config.toml
bias = "none"
optimizer = "muon_variant"
beta1 = 0.95
schedule = "wsd"
batch_tokens = [16384, 32768, 49152]
max_seq_len = 512
doc_mask = true
MLP neurons of a small language model. Each row is named by its layer, matrix (up: input weights) and neuron, and shows model dimensions 128-223. Each number is 500 + 40 x the weight over its row's rms, rounded and kept within 0 to 999. Numbers have three digits each.
Before each neuron's rows, "fires on" lists the tokens most often at its 100 highest values on Wikipedia text that the model never trained on.

fires on: " c", " form", " me", " who", " place"
L5.up374:471422491451446488502496460508578492563552467450561486453476512460454497475501489498456424540463530575478509430517574549521460542549577548500471521481458470533523530515526462532514483523481487529541530481498577458538419552476504475538558475495372501491531467489473505494505503550488501546

fires on: " ad", " and", " Mar", " Ad", " El"
L5.up835:501531530492510516516434528455450513538426553519532444534479545538510506532505419497479464521444465458427495442578459574484457573512458495456472466580487450523554432511510519508471446556514481496518480520423494523498554474493515500541489473519460509451464507534545508543474470516454544486

fires on: " and", "\n", "==", ".\n\n", "Early", "ography"
L4.up290:472488429472556522484552515508459541565551523498461461465494517521513464478542469475490524530477549502493511497505472400434513487516498502544573450527565505432495499507551526547490509477511515550500476528484464462571539553472495482475434429491515482517436462536523480513547475481473566481

fires on: " is", "===", " was", " place"
L3.up492:475432533505497450499474528426468401510530517493540498477519533477468543474477525537494513535512424525434487525537513485558519487467422555473439521475524480510517496508503531486536443448512459499606474559514551562582468501517559562420469503492500523522476482422466573465530485461506498480

fires on: ",", "==\n", " |", "1", "=="
L4.up293:449479475494559551538486495550432546538491561577578457424451520388524551517458456456507526475475477464538476539508444488480444538539492483469560475479450533512525526538514495511496513560481536494486531502517557483507492495474561599512450532579436581530526463467494421480520506531471514520

fires on: "-", ")\n", " Ar", ")\n\n", "/s", "0"
L5.up329:511485472516497471470481476486393483479508467513506487516489540528506464524496511493514513553487519531543520513450537465491471502560515468498604508572521415521503457526436513461453446516454423590519540439521427476579578538494535461521530507492428483466499495491517426475455515468537466494

fires on: " ", " Total", "1", "9", " Turn", "-"
L5.up0:496484507439481431503413500497513564521495536503512551469470484436426489460471497489437502513536529514540497461541431492443502504552460505534495514453517476514496467548494514466525503483562508517504484555530574501475600495558467484480452497511558490503430504536552512470555492508478523527

fires on: ":", " spe", "/", "-", " se", "4"
L3.up204:484518486526478520487514496501522516440551516497500497475485538527435457452548531470555515513483500381441468444522504422516449542462474521408486539547528456477468495521501442469515493461477511425546545528538574500518521538497514479493455485529475469530489506495478508424494485598485472534

fires on: " that", " when", "==\n", "==", " whe", " century"
L3.up503:472499434504588563509522467521543545516539563525535517492513554447473524507506544445568488534496457461500490504494557516454502412523484512491556493488435492513503482417503482450598552545519554483548488524560512488419517525433539475506443561489514528480441497503537506447490448459424500525

fires on: " c", " C", " =\n\n"
L5.up946:570441490505497446558479485496588487565604547477540510481469519488509552466531542422467444528485571496514510444581474509478545564434486481470507510453451451548444526476537495501502515505511532459526581499459474486532448536535497447524522525459523467458488404507388482577506530591433534481

fires on: " c", " C", "-c"
L4.up931:480447469427479492487524504510522533472484503467627455568368492552469510456544488465536486530552552499503481471598566492449504505518522446544537492490488471546465516494493549484473486470450565492517504511540508545550488501475489434470508466518447405477489568476458551526486553533482462468

fires on: " al", " par", " Al", " dec"
L3.up556:533463492531566506481492520459476452485470513517464472486510460493583508552554517507573466508408487492504537471514515578573476445542542527481493470411515475494413489497572552530431498485471505504507499448506540458497437499502536451473510625498492581544503469506519414459507544464528510420

fires on: ":", " be", " che", " |", "/", " Be"
L4.up598:490478485527462447426480474478481460490552554468551549499581526479481463482567541503562506468501464437506519489485570464550484588453521513442512443477443569516484477538487509446548512440404522470464458483501467520545572463501456559554467458502439485453522541503480433487459512499497463553

fires on: "\n\n", " in", " c", " occ", "\n", " Battle"
L4.up196:493398460474513500540482489521545501514469499527555476497436446525477549458527561480494458518498495483497505486521541568457507464523547496539503452576424446426518491466496521476449574423463456521443564432452452458539395544422553525524470417475453468544473502548506532426474477560471461573

fires on: " Al", " al", "al", "am", " ar", " was"
L4.up448:549490467457559520489471532500469501502474527523528465532449428488519497510510473470505538525510520429516554524465491520556480430431561500443447453474474575496488482548498518484443519541560517503506416478521527458509498501565493469414563494428508560456477500522515542454509495504501512414

fires on: " be", " being", " par", " Bre", ":", "standing"
L4.up821:467528453513540443474520477503559517505546586517591505484562530507430457506532517511556507545468528515465537464496511517520504479473448547516456483450414529520545507570416447404481492440498511462536508432506536487591498452477478444496500478489511529538431465477600517496560550499437585535

fires on: " and", " years", "\n", " base", " been"
L4.up822:425441453512551490484526497570555427498539494512487478513488464537542447549500528502551491504494592483497525477479512448491538513484470542507516464576429440524475517484533444510496497441525549546483440531437564477494533441524489490455523432536491544502457472533521538454513498455539496481

fires on: "1", " (", "0", "4", "-"
L5.up195:475490526488496468568468454540529500477458557489553537491516545549516535445514489462443428585499498468446486460499518512470465493539518489526515437553550445448525471502443527529502538468551495475448418545502533526508553558529444516478452483565501461490499501547465555439483475522452481528

fires on: " is", ")", " by", " was", " who", " for"
L3.up892:510429535490553512418411411433481536547452485515505448526563530515480530558529498462475425534499461501479484458540568471524454501516515533464483436524585530528533440542482479548509492457511533489554465496565572554521487503534541535440489586428466561486481566436565492511493547557505530463

fires on: " |", " ", " by", "out", ":"
L5.up389:542439456411484528486480528512449472516504589529448506515464541534475504560551494568452486511477501466562543494543544538558520555543460501521497508471519502541507457561502594406494500420509482530506424520480540512475563483520457476539474484457432462417462505510512494457457470503484479527

fires on: " are", " fac", " manag", " were", "-", ")\n"
L4.up30:455556514426528496504530440517536501458549474516446460504552554487569434423543512536542459487539502559516466511556467494480486580505510434460540502500529534454447449523429447482469469468448439555568497494543521557495521543540484522466488517528450468426524496488519478476458484447504539508